config = dict(
    n_layer=8,
    d_model=768,
    n_head=6,
    n_kv_head=6,
    head_dim=128,
    d_mlp=3072,
    vocab_size=8192,
    activation='tanh_gelu',
    norm='layernorm',
    norm_place='pre',
    norm_eps=1e-05,
    positions='learned',
    qk_norm=True,
    attn_scale=0.0884,
    bias='all',
    tie_embeddings=True,
    parallel_block=False,
    init='normal',
    init_std_qkv=0.0172,
    init_std_o=0.0043,
    init_std_up=0.0172,
    init_std_down=0.0043,
    optimizer='muon_variant',
    lr=0.0109,
    lr_mult_qkv=0.7,
    lr_mult_o=2.0,
    beta1=0.95,
    lr_head=0.00633,
    warmup_steps=0,
    schedule='wsd',
    decay_fraction=0.946,
    decay_shape='linear',
    final_lr_fraction=0.1,
    batch_tokens=131072,
    seq_len=384,
    doc_mask=True,
    z_loss=1e-05,
    train_tokens=967400000,
    steps=7381,
    dataset='wikipedia_en',
)
MLP neurons of a small language model. Each row is named by its layer, matrix (down: output weights) and neuron, and shows model dimensions 96-191. Each number is 128 + 24 x the weight over its row's rms, rounded and kept within 0 to 255. Numbers have three digits each.
A block is one neuron, or neurons of one layer that tend to fire together. Before each block is what it responds to, as a language model described it from the Wikipedia text at the highest values.

Description: Spanish name particles. Short Spanish/Portuguese articles and name pieces such as Los, El, La, San and "os" in dos, plus word-internal "os" in explosion and deposited.
L2.down23:137114124131120095126121134122123124140143128143139117135083113148130103139151128149133166117161172144128127113160129135171155074093141110196114143140095135135172137136121115158077132086119146105062158143087158141089130171091140154129141134129103143133105094122131095115126124164087111103
L2.down140:117110095111167149134100180105130177117132110152130108078156117128129155179140165104119126144114096157096134116125093150112152103087132109130103129128141167122108164157101123134132162149139194103156093102138093114106104115163118172176164109102087142127082174133144094137114133126128160130
L2.down295:132157145117174126125160136111151162152141153137151120131111128135119115110139125110114134145158133130142126140097103107115100076125137119111107140139111100129119095145125125123125101111124147134091157132145149133125090122171135125088077102127143131108126167131109146134142155142117115105
L2.down413:091094116118134116146111045123123162091150127110105092159102141130147119109162092110134130129122087124167156105181142147133085125123124098094135163131142114126122111114139128128090115125134125164105121107141067128145144140135173123153106130099162100121124081102143119117165133140131131115
L2.down438:113079162095105080121068146173133110124119106114147120137197126133149111133160121111147194128112085105091094085125113137111118150143111126113138117131148107115154118129150135139114127148166105133138114139107143175116073071107189130136057122136148096171147119119109139135121118154120078123
L2.down548:101123126099122116146111119113110161144113185124151116128116116130105157130104115133122153125063144146086128158138111125147121152143154119160142125154158168141135155115130123130116088091084124127134097117093147128087138138105100117129132106141138139118142131149167114151132148105138112149
L2.down783:170139060118119118107119123095141133126124185076131078113090148115076128150120141135148115122109122140135184179091110138129120105152149107117109119133164140089131115161137153139109133145129154156156155120083109091099074138172088148130130119140080120167160151117108116138150121134139131111
L2.down1454:149145098095133108173129150146097157134106103166091088155113141098126094091160093146160111133156155124021118145073120169106104131121121116076089203144130124104084142140110133160167116141138176141126120080149114124144122108145157184112130119138132125132176117109114099101115119083130135073
L2.down1562:129124124131075161120093110086158115133088148108105103108154135139138164119216175178150179141136138175131133151136119118072141139117133103118113131121126171139112110110094130108111128137154132104108174116114070176104072159132103165135133122154149084115147118158170141156155116125124156184
L2.down1958:123111117167130131159097099125126146153094138125132131126144102093128126159133139128153122146160108158093131176128142130104099132091132163112086155121128108139139148136132132129107119117112147163083130094143104137080131093081133167120136135109099119106136126126141137132153093106159142089
L2.down2053:099126137181154132105145170114087141131095133144123130131127127166142125123118148127133106136161114086125172147110139122122134121108121098120084143154106127135111156116107079166118147130141122102108140168141158159141101116121129109138165147132103108100108095121117218106128116112139143062
L2.down2209:124115132125144142124119160133138159145130149134098164151111144103136141160146124132156143109109089123125138120103130103125110148165070135107092146106106149130112127131145135121114143092131159145139145125102133163149140153119082130181115149095150130156095084119133160138090135133141174107
L2.down2387:118123112142069102129106132136108149129174119136112145142118100106110128135127169127153144117134138117126167161094102125143097118113140122110086135117110109137124136133133135109099135114137091135127108113162108134098151141125136154140166152088165092121130129148124134107151124123127165166
L2.down2560:132107092111122161170104147097107113159117100119152116121129127104128128140142181131093139151127129144087133190149101138162121112156124158139169143141169142091165139134100150113122147118101093135095101148116104148125147149101093085108092113146164110100116145139149145123118136076134131172
L2.down2600:123127128106174120146106128162109137122129124131151096130133114128131103155131095129149149140106064145143123158103138113088141145106105113105110142133154135123139122131107139161115156133120131114146127120100105082117110147113184137118091100123099157145091094182121172100124113120134162113
L2.down2854:149103126155147189132133139109100067144112121143097137155114139122126149165083136106127097161115106165131139131111166142118092152095086144142146146143144137142112126138086122115151134127186150155133123106105059132159113123142137115146092110058132161121117091130108110150138104117113162130

Description: Mid-word name pieces. Word-piece tokens early inside a split word, mostly surnames and name particles (De, La, Mc) and foreign or Latin words, e.g. Sc-he-ckter, n-i-ña, c-a-ecus.
L3.down508:129101152142172099131143090116090142161144150136119122096130121102170186140117113086135167135151099103131112142107133124143220132151145148145150156113156098070143143098147143161123155158123092099124115124103092127088153073174100134141153137111161148141175116128124109087086143105143131117
L3.down1748:126109126139144139121120149178113128127156132113157152150143123106133121128109110152115144149159125160066129112161085148127169136120136133124114100139130143157130146163147168142091124109143106175072101122177134185085179095140113140154084166154117137154145111120152086123101121072140165107
L3.down2274:161122174131102130092122147169100117155133143118135159088122110131130093174080102107156125101130102121072138082124131108142143102146141145158141113105120148085151128130131137125146178131163138095160135099111142128099195107148134163112110118178136109146137114079118162121107111128164115147
L3.down2287:074143118158141135151094110121143159115126141111185156156112056107152136122115157186125146155148112106115123123120118100139170129116133148148158158100161134122116154095105146129150138153100109130136135112097070158188115110142103138100122106154126138151133123086067142103187156124079145119

Description: Table column separators. Pipe separators between cells in Wikipedia tables, mostly after short numeric or abbreviated cells such as GP | G |, W | T |, %, also slashes or colons.
L2.down3:088130146095184132132132113143154143144159132109141147150132131128183069112168096129124146142143141137146126096093085106127117132161121132147119119089161097116145127102087114096140155136163089101142132133143136130152140148119145158140101144140139139157142146174136124194088127115105146137
L2.down63:119095114159132157091152095152128140182162114165141136122156119104131085180102121102100155158160094122115142096154127117144111140134122123107156121119159121143105147096125093104203119125105156113151144129079141138127132163153115134127147112140111105114129120145106096107165118114122166117
L2.down358:070136121122147126133103162126111126187095131135150140144147125118141185107123123090131117149143140180067107150161104133127123086163130110095167112113138122180100133122171118174153134139135121160129141122132158144117101123089157108117127128109110149168157143127113124116115149104174128123
L2.down599:125130139146148120149149115176122110100143103148184135105120116096123137068176133173102153146127142084139135137095151136195139121127124127156171139137134125140146120137116113121158087138140095118157141090104166145061136101101114126119094118103092148141178125139140150106108169165136128113
L2.down698:141068164104144145102128104102107149133121132183125168158144098154131136129106150117154103101149163084140174171152145088189111127122149114119119119131122133102140098112148131082148186094136114179111129089144134137112136124098129120170116135097132148147158125130071127159111115094107155139
L2.down749:131162139118137117151133166173132165160085127104110151114179108152157165084130135103039112116129193107109163162113172151163133129134138157118143167122117064140148114184117145171167163113116114117135138151110127090104149130134126122138093089078116126155094083111161114162108134131135125137
L2.down1004:133120117104147152137118143158142120111163136158156149109158117167134082124155191114152139161142121131144123120135140131124103166120121115072066138104137113101096123084147101128161115165142139114115156114101128173110152165198144118139129118114141165135113114077083161113124097144155100097
L2.down1054:154100132122125130143130113161152128190168131122148108102133148133123103104145121109116103117099140172178152088138116144136112162108147132180149137133112123084151127116195069150101129138103129128164122125128090121148125165141127143182107132119125111146159117130109117145111110138098111126
L2.down1287:085127170074137140118131093160090162182147136073152130126129146122099119139119133156133106123140127116133170093157148100175110123109091153182117128131136104130110134096123144112131136125112126152181124151123096124115175146127145161167119115104133146155140118135095119157083093117115166136
L2.down2098:161130136104143140099118146155119127097100101088152140117103101139144151105130131129109128145103111176095131110097131108090053096181115154118152144093129123193142102114124151149160167110105102119176146111082133126101143098076105151135139085094145132182116104111107101127110107145130155158
L2.down2147:119113141167135115121117106182123135160164075130112144076102125128130075140144159113122100115073100148137152092090138122099094105108142137115147123150116151126096106123139128132134120122119126147144160118142143130164100164101135119160152129134099159114162116144142163107134117136159122116
L2.down2269:133107100150136120103151124143118150160146104105146123111123116113109101162149111140135141082147150149099132061121077153153096159099114135125184121175140112127131129144156145142179167102114100184122092154191110116157108114122116139143113123142150115114139125150127132122129153136147170121
L2.down2340:155137120134136107150149083110099100118123131147138145122106124087122128133162138033153154114096122131142093142110143128119164121123148125125153121138111155141153137146161130131124124119152134105138162115148115129154115135147128128088121047056111139152132110147070155156141129098122153130
L2.down2473:059143107148166111142161143115169106113160122131079100135158094111160113088145087111111149095132128171118082174134110139158132134133137135118079176123117168153093142126135151120139159159130105131147152124130136148117160146105137133128146097088125130134178125134133132126095135113147127097
L2.down2596:108145050129064115091089135135177154137120107150154147085126132114155165079107135096128132129114158149082128123084144154116140102135114142129127154134128125136145148123135119084154143129133125106143123129179177145102149128106096101108157084065127171103181112147132124085103136133176085102
L2.down2864:111124121131098150114135171141140121098130065112148089103152120119136082138149141110139165174089134112116102114101152179147105130170141133138132137134156123138158130116163090136179149075145112111130140130104136116094104159113125098164091124113137148116105116172140116131113145115122165154

Description: Mid-word fragments, number hyphens. Hyphens between numbers in long dash-separated number sequences, and early word-piece fragments of words split across tokens (miss-iles, res-embling, fl-u-oxetine); sometimes ordinals like first, 10th.
L4.down1095:132136120063162110142116100157142082153151124144158149154117165123093132097120123076108136128084164119194120177116148132141179136134182081128131140138191160115139122127149096135159107161093099133110112114119139139133144115164135112106081105140128144140129127162133109137148154117150098159

Description: Table cell separators. Pipe separators and spaces between numeric cells in wiki tables of sports stats and election results, usually right after a number, e.g. 2 | 0, 15 | 11 | 26.
L3.down901:121150115120130125106143148109128104136165125087192134122155113148125147109129064137079184099125152135161137140142117100124122144123156143096124127146160167114132135076159122156104131064099116097185110123153125164145111105113140125148098118153107119142151122074133133150097165122116139167
L3.down1287:103106115119138108126132111137108143128155113122095094118151094134101110095154104067137132108150136113090101093173108143140080139159126121105132142093150142160144108120132144132137171164164137189150097160126145150099126142146137067171140122074152147153121141090164132144133124133124141133
L3.down2226:132131089130119158107130129148146104149132102104089164107159110128141163158163087121116140137184109102107122122115158144109118109160128137129129112153139130123112134130153131122140158102094144128135098150183106138115119142153128163170157111104138090146132092130128141129136093142191130131
L3.down2237:175126135131128107091127145115099128128122142120117131173133166141131093102176125108106177103087119089128121169160162127152111106115123121111079128115110145164119090108148148122126131112145178151139109129134114123099140180124092130152087158127120149131201120157149138077153102155120130110

Description: Abstract noun endings. Suffix pieces that finish abstract nouns, such as -ion, -ation, -ity, -ment, plus whole abstract nouns like position, period, name, usually followed by "of" or punctuation.
L2.down147:136127109149080130141125111118125084108130103158114120147122103143116146180143163162120143123094110074113105158169123107109160121122119111084111121082141160088127121115111168136104136152099147152114109135116147089109107144119127152101091117145101163109133148144212185106105122169157107112
L2.down249:102124083160152119134125151131104096139151161168094072078105104094133073133104148110137155114129136127138151122151107135146168140152130093135127121109114139101086118165124104173069117149150093101103150133140161133144126126144110128115114104102090119106121134151143051151102147133126140133
L2.down619:108162093119137122115160128115115141137138128122084096125169112094121118161117126103166165092192157120130160105144152102145144063079177135113138137113148114130120173111102162120146090177112092133087086099155100164134129104171156146128136130138114100093130134117088117159123114165102111098
L2.down652:061087128089130099121161159147109118090136068109068119186153085095103083104144100107150119131102137109124099110158145147167146095159177113133120113096069114093116117152117132116127148132120091122107157132134183129089129114115128110161124146116104136110116142164126136110138107113141133132
L2.down654:132120106093159067131186108127145142131135156134145093135101141097130123155171083130086119127139146142102144146133124170104150166137105139129173135154128162106093104151170117095105136120105101134100100155143153101100103140126149160146144108084124142163160120150136179136092132123101107111
L2.down840:062102108134128147124139055166141124134155114150122120112107132183123135111149120105106147148103130140111133108091131152133169088135123131092134093152118119154152105167113136130102138077133149080115176135136131120132100121154122142115122153141142137152151121136135146149138121123108106130
L2.down877:087105113122105093125114151175158102137122128108163140131139117145103165080093100096168120127095134091159157140154140119133123074139138063143153158128135170110130136121119156122154110134091131091125076138115152118178104156168117142070188093112152124153107122145150138119128121146122109122
L2.down1024:099112096155160138165118094062106167131075155122117131146083120164152124116133117123096129164107128152147140123125124115109114119117128088140151149108103146104126118108137150142143111142099106127106124142081128120160095123078105088128143130069129143131126123118098133091124120134146145119
L2.down1041:149176123109110094087135083159118133152100139144111114098154131138125112120116132158152136159158138088127180113176137096098131099066141140147135113127150130163160136127199142109157150122096110123123121081159137110151117085118147122126119133124128122159084124100103159102135112136109147112
L2.down1239:117133110112129080145163127129115149112137083146109121146158124074152103132163112115174123101099126119136155109145143153133133124124134182143124140152155145192110168148141134212115147101096111134109149132171154130146065079117108144112112163155115125159116135140145137133157177122128144113
L2.down1727:104105136074133142127127121148126127112147151116120146149133131152088082109121123142130152151083106100120152138099155171144162118156152100102150131137100127129156116155132124167101165115167096100080098168129152114133114092164144102124143084139127165095128133109137115165137089103099122146
L2.down1746:116152134148173164195132118179122147147136130149114104111145140140128147129183135102175112083147132167116132100107086086133169133177155134151119166093120154148104109113106103128122134177158137099162150197141061115146134132134123154139106137125122123110127149136099097127114165133137143150
L2.down2445:162156172132165151148123184158135129135111099113104069161113104138082059098141112148127116131124093136141111146104160112171139094140147125136123088116145120095133122101120115157147102154137115106192094105133127110108129105129126139169139143081107114128135129151156108117159124132093110123
L2.down2800:101157118112174122098101121105138135119155173083116138093101097142117129129135135124162098110125118156082106126150147135121140096114122074079073151153131143142164142136116114150109137164140107089069120090135135135130095116112111135073091097084118153052093145134080111166107159165104189152
L2.down2803:130168158109149150147149146148083169133147108128070138110151086133089082132119115124137096103139117082116155144135124164123120102121153115119113119055115127142146104164156105175111123124101089130158163144164149215120171137110137107108118083168105130148133102103145109131129149109117162121
L2.down2998:124126128096151140164062123145151148145137111094154102151098125133098118128088098124151153124106147124119123118124107129131094091117151141164097150127126153124109155133145134167094101116104144151079136129148102102112146106131126100115107143144113147126099167139129157086195123121129131142

Description: Agent or group nouns. Nouns naming a person, role or collective, often band after the, e.g. the band, rebel group, footballer, referee, judge.
L2.down15:108093123115150179124126129095117101151062129109129127104077150101109085132132126148133187165093143152116107103145152130146148118101146101115104143111141108134129168112128087135085111110117118159126124119161158117128133106172115130103138140113161135137155151160128135142126101120122081134
L2.down24:109132126124112104127127113107115139086163142098127090116122133112167139126091151128102136109116092137152144117130084161102138113132124124136131149142136133167132097131131145103130139141099149132118110127071138094128114161099151159145073117077145110104118141141129115123116103136122077110
L2.down381:110104119173130157102131105109133151112142136119091142155131131112135117143124139154169125099090120084109177104097156155182114161136117133105153120118186136163136127143123137129134119149107097105116099087145152118147108132138166148121152106092132156112119109118100096084136129119130145101
L2.down582:150130118132129163130117137035128128125120094153147096078148101150167122180122139129103133103177110138073091115088122136134137141127125152160108112144106112115175152130128149110104091102114174129141172093115105134135115159140128123149093117121137123105138172137116100138163136111167106137
L2.down1261:118134138119152147171097117150124139108146101170112091149141146105109108166145125114131136147114108120121129134125114201150141145110113124090157146100123130119119155144142119105122087112180134107133142138112109146127168126124172134128120138144117160123117157113100128122103156155146118116
L2.down1320:132125147126109123151113119099127119149134142130125151145099111106166108163172112122131151149116157124114137168136135164153152117147172133146158060128133141112093110123185103112134100130142096149110152149143112139156136126124142094130148146148136115136091114126136120161108157129161149092
L2.down1321:141154109133103160122137141067125122110153159133163094173127137157143139126171146075127121142112095167171170114117121098116145116111137111105105138120102143135154130145064131084129103090114131076156125135114161082132131132110134115114167108147135143157112117173116155140133151105135123134
L2.down1844:103124114144143145141089093150144117117126128162146087124149122143169135121111106104140114130085100119131106140136136188160137167120156103093145146111119160125178152127104160105131110133141171116117091130112189101142161120117151123128094129122108176134121138130064154122125172142167106094
L2.down1853:089098090147132076142098117090175166074118129128135076116114134127130165133100106123154129095120082107108083133140097166142173159126159139121153121149118156131138135106123113081103118154165163133136122169130175062141151095098138107108117110107135154136151162159119148127116153108133107076
L2.down1910:123150112132124113106122063120137181111116122139112093079132121183123165134110113135144148142138089133115149092110136122168158176109150148117160151159149138151135125100111102115139135115157125118130103157167133098107133118149135096131116146077149110130137153140183147110163112129157091137
L2.down2057:177150143131160118112170155135102134094131121103097113120123085105140124135102124118115145122120130141085091172099103101072112145128135116147137118139138089101160125132133116158119109131119093157139095123132107133111094122098103145144141159090134117126103146125167108136155122155106159145
L2.down2426:100139153190112184087101112126144169160146132142109122115081138149105123135115109078120108126133105109106114119106126148130067134144077125153134109161154181148112100132095131098128113081130099109156115090146151169103145104103134120149107170117162141121174122105137130121080087146123136177
L2.down2558:136129172117097150080140167130106123117113134133116129148121125148165159134082124108120110102127149135145126112139094141159109132150125147102128159171100190140106137110155129148076109126115070145123137107064119180097150134127084148099133124101150135118155113102086153166152063105173125135
L2.down2763:101094163110125103130132119102142087155123119151140088116121107132145164112144097096105127139133144105111147134119162151153148093113133155157118119118116125133128110122136117091133054136172112174149179104165185109124119124113172114174114100119164143133109132134136168099134090155106120138
L2.down2815:098094138085130126096131129111071139147165120109138125138151110102073107166122126143122110071081095095109121118070128143164137128161138130152092148104125152153134102131118128107151123155131154117112175170129133140198142105165135133131107121128138129162161095135086179112112106126131103144
L2.down2964:109076138170148135144118155070115146191101131152123101089142115108140108190133149111136114103109104139072092106170147097140145093128107081131106136106138133087141103167068170102141128141135129139155150113076146149109114101140159098126079108150144073121126107135106111113142140096131147107

Description: Late numeric table cells. Pipe separators, spaces and digits deep inside rows of numeric wiki tables, such as sports stats, election votes and climate data, often near the final column.
L4.down828:123147141167129117114107154078121110098083118121130083127141099135139122122154108129181139137148131151131112152111125120135114109104112124134114113168125140171116111125156114166128160120177111167123105137111166106120107147097152131161120138146124138138141138129113146154112133148137144155

Description: Separators inside numeric codes. Hyphens, dashes and digits inside long hyphenated number strings such as dates, DOIs, scores and sequences (1961-06-29, 1–1–0, 0-6-0T); weaker on pieces of long technical words.
L2.down141:128136137113167158123163136127097112167118167129126073122108111149151139128066133134090120105129136162130110109117131145132111161155103132144080138108080100179111066130116147118165141155082138144132137123125123097194168143163132141115107139143151134121119099142123147137165150133107124095
L2.down272:127146138113126155129124118101105126112131122132147121099100135134125139144118099147125087118060108162156123138105106161079113131120121108098133124152102124147124131087158167084126112138147116131118160132150129105151117107158164118115094123113115152187110126140105148148105138135112112145
L2.down725:132095120140086088116135121114116169128115148111139092143110102120151128110123130114114113131091163126138145076147123070118140098117109164134146140147116128128084119107113120084158179061122104102096136118167185112115127100146139140082152148112136116117132160147173127136120114136113110096
L2.down832:132091130146127105097127121186133087128130165142105116090109122130101067104164151105151146168116145139109121148143125113132179155133099154104165159133156107144140165107119194108105134144106092191147150116143095127134158106124156124127112105156151146135104133097122113134125124135110151115
L2.down890:103111073101139146144165197143130123161108180098094115123158140159101173116120054111087132142132109148129156135107143102130149092127108168124151140158140135112080127133170150114155153103099137130123150109162151099120167156151168127096097145125086113141138115134136127108138121156138151158
L2.down986:138104107117149114169096081101134119132117099077126113094131133115107130149134141141087195135175120158150143165096120155142138111105126143112115112135162121144108137121157094118075133126071098107094169120114083139161127142123119107123119104139125093127139098116154126075129119138120130117
L2.down1068:111092147175126138102120154128109152111125124160141150165111146062128101112115106148125076120154095112156123150111161126157123168136094099061144109137111128168085129126118140139141131162121149083132166126090111138122140116163119113146110100141127133142126157136135125167120135137122090161
L2.down1128:166124142160119171108119135118140135106111116143138119148114108166116129117122107119145103103095149132131108133113124136129158169122126118166116114082151137114149182121113142112138112122120135106079135130172110131124143127116136137148105162131138127142145142117143105109105143145148126118
L2.down1251:088137120088097125131138094141109116130179144093107119075168141093181125175144120117137131128168150160104147168125094139137129153147170121131140110121126156074132121187127130137101146128176100144144183097153108139155149140093112128157146107112173124189110144127110109113105117124142119117
L2.down1437:122084141154143085102139135138166113140153146099124127141122110164130117165082145112139094150105174122154092083138144152118099146107120116108121137106101113165134088131153070130120151134114112168104155153151098140161164129155145129093114157117120126077151133091132135141111127142099094134
L2.down1587:124124093148109112173139125164150132135118114135131176147114149140149165146131099118147138135130141143138152085150138115151136123182133165133115165167130120112133132150188147130132141185110161151077141119125109137119131117126114113117145129086125093158124136115155149168148049141142117085
L2.down1709:127096126116105125165125136161138076130111138097160163113095093117132119148130120130127142096119110119126098118119116127132149198124095157109167137086130165152150117111126176171154167126123120133129104139117080133137126108134143130068178123132134135122079141130092106152137129125097109086
L2.down1856:111162145108166137133140153131127107120140134143130126132103124106188138145091122078147103130181114102142105129124153096136123124141138149173187102124098150074140128114105154173154104111092120140141121165125086143170167094154136124147118146103128117134116162118126103092126166055140129119
L2.down1962:120131143104092106139076096143135102173122139151153145194139088114126111154090087118106107119108132075146095137140149095168110132101140113107136142144119123132127076098130119123123086120168122083166133108163116137118145088153145153154126135123135146139134105087129109145152157130138123147
L2.down2127:156153135088133148153114126130113122100129107066161140085127148159107133101133181137110136157122135114116100129095167134136101148164135111123123173120094113116166161118141138126177156113160065123158156126185143128137109089095139125131119177160132140145106141147122165122134116132183151112
L2.down2717:120165118130130135142075101109142102087163130161147115132122125135165117124152134169147159128146105168130116148157104116162111102154136175133116143150155150183113118102111134127106117114149123120103158147127101143156133156133130105136091085155131173128142133126130101103152138132188127136

Description: Digits inside large numbers. Middle digits of multi-digit numbers, mostly the second zero after a thousands comma, as in 12,000, 50,000, 4,000; weaker on commas and quantifiers like most or some.
L2.down161:117125132101150129137138106167145131164133146115124086156106173093126134129099118160133147149146148087109123102171124104144068140148143147126133138110168123147160136107155123145145145077144114093139131120102151123137135146098131067126111134123115144129155073125138156162136129082127151147
L2.down169:118105102183108151123123136185122133149132160117120108153116142124131153128134121119163091126127143121126119118128122156112120081119175111140153153149129094058110094139161101135127137133154090147108142123130168152067088152049110127136167138142137178115141133171155095123095124114122087119
L2.down188:122113119147142136126163152153163117097125129149129136138111113137148154159181097123135136121157110143127089146109128134130154143162126140085118081140120103168089110148121118134120127121106155138126112122152122142135128109137139108134129138114101163116102127149129127101154131136137080162
L2.down234:071119064119164104118133174167151125125141151129156143115095119169143165147126118136165120119125151129196090165138136156094210145107166081110137124129126141097111117143107149121118085152126093111141111154139125120095103098097159125128155122133091164145148118098159139136107145128110156087
L2.down445:124077155152130150116104135112159145093094101174090114132118131127161124088144120127119138125125127121144121112127123134114098121132104150130148139164103178146087129165136130163141120071106120158114102074099104121148110157136159127159153132125142122113142142136114136124158104141163130145
L2.down758:131142124150100125088134120147091142087182117099158156150075148131133137096147133151094123132122089170130126105119164129118080128125105155113142116164111127094112106163102137107150115113085148186187146132160150112152098122122134111176118144113124148108119079151118144121159174140152101147
L2.down807:096151128129148138111152116201150128085107102126154104148118178128148169144132056111127098156135155084136127135120118093144075154112132134097128137109117123119128093165136156161166133115136132139148161091094125135159145103113072124108133131137129124053153116119161141142129134123166150141
L2.down818:150157060129148100136068155135132128120099125132106163102136099142165138119148149144127125102137126127115128109113112138186090138139179160134162132151103163106115107094147129146113137153102140154059130156157117128109145112113145150153119158096116131087132150101124164115157122168128124166
L2.down1384:170124131149178113162134100149125145133099115168122109124154102132110142128121154110130104113117122134125172100162106128137144100131134110154140138146121132078163126151142110147103168107108141146146134110150155122146097104122145135146121084143160089125162125099132079119115092113133128131
L2.down1429:117145124146099153147131083141128083142147123126089127140155109129140114147174101155147145142100188140144148150128199128139104165135134119115130099130049120089129105114159134126149138088140149141134126150121137144149169124133080136112149122147113132110181109067172119150164133075114147108
L2.down1614:127150106144115157149134127127123091135083139171163147119131111118146109142161094136176127110139122101132160099104146140151140141137139135134158129183113146140101115042150115116112114108117123158109170155122160123137139121133166126136059143138157110091119111095123140095105133143089129146
L2.down1902:113121097124127126142172128142134115134145135112135135122112159109148138114144123158131166146111155119115175089139106129095106136142094089109163145132127156182174125107140162174160112148149143129126133093099112125136175149096141128078133119138156154137082088138103153162135131112170141170
L2.down1999:136100144145145170117143136130136139074162115172147138112131149119101103121156160092123120124108114145149126108162124105071081161132130157138073125138149130129077147113167108081146078182121098068150128073125115135098173150120152140159120129085117132158115133145124141122110186154123155103
L2.down2005:158136143120103134160109133126134107134142097128115129153134160128132150140129125129102122085121117148142101153133150141101133073098162145069101114092143099101103156135115113137167107088121101121197104176118133114112110098105183136124102120076106130151100109131116097117159123127132093100
L2.down2356:122124176146157123110129180154108117143175164102115184139130111123160157136161185184123170113136129108132136128150146147110103138150122124122121133185116122137110135165155175101093095102103113163150132104142114137130079147140126156136111094156088156117079104123124149111161118127157142101
L2.down2627:094114101099143151111136096129119090125118134150114122134103126118137128085115130085143150102135133123112148144158131084093111110128141148113137139110178095161130130088121113104154095134129151134141105135106105139078134129136101138188133131135143089126102121125145094117150095131111166163

Description: Middle digits in numbers. Middle digits of comma-grouped numbers such as counts of people, tickets or spectators (15,000, 11,347), sometimes inner pieces of long split words.
L3.down525:153083125116133134136116147119143129197124164164159140151171124135092135132113072104147127166142107134093136110085095122132146137116134118119130102145099158125113130131146113142123102114142141112138138103134130132081092116140106141104133099114132086130134150117143167124121111162131119113
L3.down545:108122128183105131093144121092138143122097134149100132140124111104097155128115156121166168104151109142118160137091133140117096124190141129125111109089135087120087115143115143079136147117097124104130145144118140109146129127156123190120131119138132101136117134142152100093134138101109116156
L3.down1004:134138100149105165152068116100122123094119140085167150124141113117111109122130153116113142116153116073080107129087148109113101128187145120111141136135129164130103089109132128150112121129167113098148102118152114142123106124144170141106103116114100137173150126182180134125116078120129128173
L3.down1631:101099139172157132134043139069135148109113165141121121130118114090149115109096131145076092159112124109102117116159119176148109138154102128157119066124106181130062135140173092130137096130089102100116103109129116119149134129146112128100135117198127153117121121106165119126052112135126140178

Description: Spanish-language name pieces. Word pieces inside Spanish or Portuguese proper names, places and titles, often in lists, such as Car(o), Fach(inal), Ru(iz), plus blank cells and line breaks in tables.
L4.down2492:140117133167108154128109116163123126152150122143099132132118094119120136080141126109088122161136160129129183151114119118108128130148116122183070128150120076113141145117148141089135126100152096124115148172117100161101140157100127159121124140115134114111136107134110119127099092134148114118

Description: Person role nouns. Nouns, or their final word pieces, that name a person's role or relation, often after his, the or a: wife, daughter, pilot, defendant, writer.
L4.down1975:121062117159140126084109114092113133139125199193116121119106118133119098139115153155077119125097106098077089111146139175131140156123180116113163158112098159158121147140119111121131172128151178114131143102129154107117140125135167159099129116112108122093164133145132117085142107091115162116

Description: Abstract noun completions. Final piece of an abstract or relational noun, often a suffix like -ation, -ments or -ity, just before "of", "to" or a comma, as in require-ments, prepar-ations, att-itude, Release date.
L4.down2707:115160153118108133099118141171147143112088145143125107134118097110087100122119126132141100126138119089106113145103130100149159143097187140118088138120101099107120137142150128138083095119104133141124126145103147155113138148102130120108079116150136134111142098162139137126142172119137138107

Description: Inner digits of comma-grouped numbers. Middle digits right after the thousands comma in numbers like 2,1[0]6, 1,7[0]0 and 14,3[2]3; weaker on commas, table pipes and line breaks.
L4.down2757:097129121143135117100170124142125135100112153118160156125163103164094103094148085119181121141146126124129135135129105131119097144140103132192140151134125130132164140115171137150129168111139121143148139108104107144128117122112107143126115091143128164105151129156103185165086071132141126142

Description: Abstract noun endings. Final suffix pieces that complete abstract or process nouns, often after "the" and before "of", such as remov-al, separ-ation, dest-ruction, inflamm-ation.
L3.down323:177100136126109132137131124155147112131145182106152145082115103103098127087127131140155123131104079171137119136113183126112143109124131080140101115121097155081107139139114119152128154135105180143144085142120153111143151155084132106127116111118142134157167172133149114137124071159101145148
L3.down861:115126149139114128113153155158134123114138146106108112116119143095124082086178136100158104113120125091115140100142141144135130097124138078143151121086106137122130075121124101141027122116119109094159071173167160125108128114140133116131124138176104111124122151174142075140128153127094119125
L3.down2254:141127105159086111165132136152142089089139104126116109110108168101142137105144116123148120137128112096135166173111132120125145191101103106156130085124118116132120110145113139125105130121127121101108096125142140143120153126137133081117149141163108113155127131171165185112127104095164109115
L3.down3023:129186149120100083114150146202134134084125191082082127134120117092108105096141116108112170121096138120142142105107111117124152144137144085140114134123122108136171148149163126154139159141097133147128100115130125135104128127167139151093142101103113110098130099108122139147103147149113142131

Description: Head noun completing a predicate. Final token of a role or type noun after "a/an" plus modifiers, often a word-ending piece: admiral, footballer, coach, town.
L3.down2464:110135168126181150129105152104160106150173139083132162128127118144153102078116097120087127108087124122145102113101105164123094134134135175120129115119119117085174148123130097127123123114155159155102118163176111099098124147142136141151154117131127106131162135110143137089075168149111119130
L3.down2500:130137136153084099177101147145140109136098142151145163104124116139163128113115122152143141143146072136133047141156155114167135093130110131130143126111142131177137113152181147117155130127116128106219132141129182122106080133135120139127100111099093144130117124105110137123154144083138124156
L3.down2873:088127150086131107116125140146129106146122125171139135162107117115134136174153123107156142094141122125129152120100146120142160145156103124146134137102138094126109163183138107125114162135127145127139102131176162153117124163133134133122167151128092090135109157175154171129136122141105117156
L3.down2981:127107155095145106124095145096150114141068158114129187139145130133141140117160085105090125148117122141148179171089119141136135164145152123122088119120118125134145119124146094111124114133125161148112151142151179141142166143150127174120102145150134126175085083140132155115107127088135132156

Description: Hyphens in compound codes. Hyphens, dashes and digits inside multi-part codes and compounds, e.g. ISO dates (2012-07-15), W–L–T records (25–7–4), call signs (WPXW-TV), and table numbers.
L3.down801:157109143150164127163096095111064091157107129151145110138124100108112122134083162092125139108102076134148118104115135148092136168099118136154091109131088078123098133131120111120183131113159085124130128127140145118153128118141134177088156120109107153136105146109110124139132128159135076086
L3.down937:115122111121120140136121152077103065146125113104124115113111123124141150124115130158126131137160104126132095132129070119124111084173129127114145144084119096089121124108117149126110165134127156121139099159106110128106118089118152141150125113157148142118183133127127135132167124161117143091
L3.down1471:111113131164133151121141133091166132122097124101068111177129111118095102109140173135138136167114092111117148107100132139150128132079130119113183121180119086127139115098114103126132132104156156154102145127128160117107152121148148155111083150090151170154142083135146134107085118107133133144
L3.down2511:111106123149122088142111152127124119131142151136069134112170097127114147088100111108158115134104137154142124124117113142094158142161127142100079145086168105138143134111130120074096082130091156157102133133163149167164164153089114111114104083118098151113104131153156144105154086106106157129